python train.py --n_layer=26 --d_model=192 --n_head=9 --n_kv_head=9 --head_dim=32 --d_mlp=576 --vocab_size=8192 --activation="swiglu" --norm="rmsnorm" --norm_place="pre" --norm_eps=1e-06 --positions="rope" --rope_base=10000.0 --rope_fraction=1.0 --qk_norm=false --attn_scale=0.177 --bias="none" --tie_embeddings=false --parallel_block=false --init="normal" --init_std_qkv=0.0563 --init_std_o=0.0 --init_std_up=0.0563 --init_std_down=0.0 --optimizer="muon_variant" --lr=0.00826 --lr_mult_down=2.0 --beta1=0.95 --lr_head=0.0092 --grad_clip=1.0 --warmup_steps=200 --schedule="wsd" --decay_fraction=0.822 --decay_shape="linear" --final_lr_fraction=0.05 --batch_tokens=131072 --seq_len=512 --doc_mask=true --z_loss=0.0001 --train_tokens=902600000 --steps=6887 --dataset="wikipedia_en"
MLP neurons of a small language model. Each row is named by its layer, matrix (down: output weights) and neuron, and shows model dimensions 0-191. Each number is 128 + 24 x the weight over its row's rms, rounded and kept within 0 to 255. Numbers have three digits each. A neuron's up and down rows have the sign that makes its largest values positive.
After each neuron's rows, "raises" lists the tokens whose logits its output raises most directly, leaving later layers aside.

L23.down293:129152137092144155086110120112084103134160161134114140129153120077075155134155143130122118142149098155165124118105122087143124136111094117104090103110143125087103125166095116134101083137108156139148093119138117146154132119141130137152137126108150115105157127144112119178134141116194087116119116116133136182135127131163111135116127120087115110098116095167153178118103125121103132138122121119109098088131145122198127108096140119132122128131130189141144089106125118151098120143101130134097114144075151068181165121156144145148135159137126110114126141122182145129113155163132142131
raises: "ly", "|---|", "Background", "lies", "ally"

L23.down235:128125142110081146147098137127150141079116116150177125140188155153123149116148115109109142125143100135137126168110137159115136155128096146145115107093147111113090126068155144141130096158090140127106095167117126174092118154156126079110142106152126105168101136123109153113110128159123142137163155141139117121143172166099104178114160107134130127108157151148142118152152138143126087115164177124150097160144099138109183143159106096145092164119135085153137134129130081126123118101070119125110128165134150127129141157119121140107138119098174109109110176132132122112136118117163120109
raises: "]", "\")", "})", "}", "”"

L4.down345:139138096151148124147123051138139154138141150149118107154131121136108150138112154079123111137113159137106130124127138108178113158148138123126094123151136094114130096146118109138135111148141146094109120140146151127067140129135131070170106125117113125132100080137145089137153110137126131112173133133154105156096161105150108114145122153108118116135192132131155101158166136118131155120107119101145135129111082165122168175145112104085120163132135133099135141120119107173101130159162140164173088152099155109109132142154112138130176143143128136108097165150099072148101141123131187110
raises: "rang", "ing", "residing", "ning", "ward"

L12.down436:133215103136165104099119119136123117130095173152131110146139112120145096116094102118100104135123153137120101086172135117108131145145155151130145060116152143135146102106170179143153130140121125106116143129161091128127105120185154138135149097124205148110143138142153111102127106140109129147093133095082100152103120106154144100146103147127135117100144128116143136160139104135101094137141077120169102163116132114103124122133156156134121058140125136116106107163144130125111133136136112161148155106134144138095132182123119138104094084146131105126125095120113135117114116168120149156
raises: "s", "ship", "acy", "ography", "ase"

L17.down88:096121212114099164069143131110150132146082199104152170144147126113137152104118123163131120123141110174149131132109093104133110143134126101102144126091138131178166168085165136133126139146154123119084146122140158144144129144099082107106137149157135150142139128136152113112110094135128090143127128112133129144135112130134126119101139140144112151137099105110122145113143095152107138121107118110106109164145092132108147126104144126082147089107155128165115058140095155147141125128176090141136133101101107083126108125185112116119122129176178141120132128149102115133129132094135133122
raises: "ial", "ally", "ly", " enough", "ically"

L13.down8:116123105092111123131099098156123135144128163115120140102129142129167098165126173118121103155118125108164086125113127119114109139122171097105107158072150080137115098167144146141137152113117119179139126159144176108148151089139126097157142090147165141108119113079169128111119113113118138140094166111087117116140122152137147119131162081114104141115098123145098129151142129157129115146117097147117117087126126117098176108126103138131120109116123159120141165099108118164131164119115087145115133133168130142077131119178160122154171110140175125170067124129120079150152109123117146124
raises: "stitute", "und", "sp", "ending", "train"

L13.down323:130132175111129142090141157150114143116156131135136161187150131090143147151152138150151096130120103138136140089108115100105130147108130149153089118104159166145168152137153159146110108092177118145161140106183112128114161112106097119120117118163092122071094135094117094152148169144121150148133195112122144165140103092111154129141134132117139149138082122090146121103113107099085104138099122129165133142109188162081124137130120130100137161111104139164122127149106116139163112098142116123144158115126118129137128145190125159142122129172110125142095096139133105140103129124154138108
raises: "ous", "our", "ite", "ram", "ama"

L23.down339:152156145141125140119125087133161149106153110133102123123158113132097131135121073111114119120114107174136147106159095125127126137145126131167166133109118122061073135109096105139156080144127130124137118151138128121130186156125116168136099162174128143102132155096104162149099149112153134109157103115155165148116143116126133123099112104072125139143145117117154123121125070117187140077084143132095140124152144103167125128086127137123197145130151131131142140114112114129165161157171117123158123150159147152143146157137131134097077093109151122102146115126109137124148143110113164153
raises: "ties", "chen", "ches", "phon", "ts"

L16.down545:142121164109114101193135081108098133141132105096133121125128152154141098133121184125147106143127126144110091132117138144124145158114106147146099061144086146163151144159120144141133125128080133143139124099160169159198127087145098155131136134131104136144125161121091109103143131148113110141135127127125099142118070125118148180143131170161119115163155111076151127096124139147114115121120106107108146138140127145149137172148147102169088126151173134098128124151145114132130151137136144112090145125125122111102170126096098151106114139096083131169094156109158122139096108124142080136
raises: "fold", "old", "nell", "ular", "ough"

L18.down162:099119184142044140114135146132118167135124102135095164158091116142138121117128143163125155105140098162170157159113148127115105111110130108125131152125150139137181131140181142122151115127149082149128147094122156157127129143158150110156094156097107102150136091108093126125138075175137124135162107120120162148129106138132150113105126127126105129123116136146135113125149162132140123122116139111121143163171125135142125121120122103115138140128115149172107105123101147163076118170142158064064087150134107161164143113097124108159118137095140100135163179130127148103106148156111109126
raises: " are", " include", " were", " have", " provide"

L13.down282:109133158124111136123130137111151101074180157092106097105112162113155062087129111084124142142126073121124146094122128098112153110138120149175103123166137108156125083112062146126143125128105143115125099113140128119098146153100140121173128173104114111128097141141113136129094129094115135114116115127141120121139149139144131149122101116147149077144140144189147152120127089122127133082075124148143148126142123117122129134117159117165123074126110114146154100146117086145129164113139097120136149083133132144130156096112053157101129123094117115132120110099100116091122125133118119085
raises: "mund", "non", "phon", "borough", "spite"

L17.down304:148083124127164118148137130116131175119100090139115134180112131158078145128097153153111119065131140121075155115118103119133120138130121113120122128089111132107095161118130110110141138149125143093143151134137144128121121165155136147081086125128140104138129116130141117128087146118097119136104077151127093138142131139143133130119145142167141104093118104114126142091127103127147154140134100145089130105118103133133187137131121169136130082087154156155110176133110097119157141119095111182107109105101142167093112077165165136150101141077205126125114145089122111108134130150121124101
raises: "d", "rs", "tt", "hold", "r"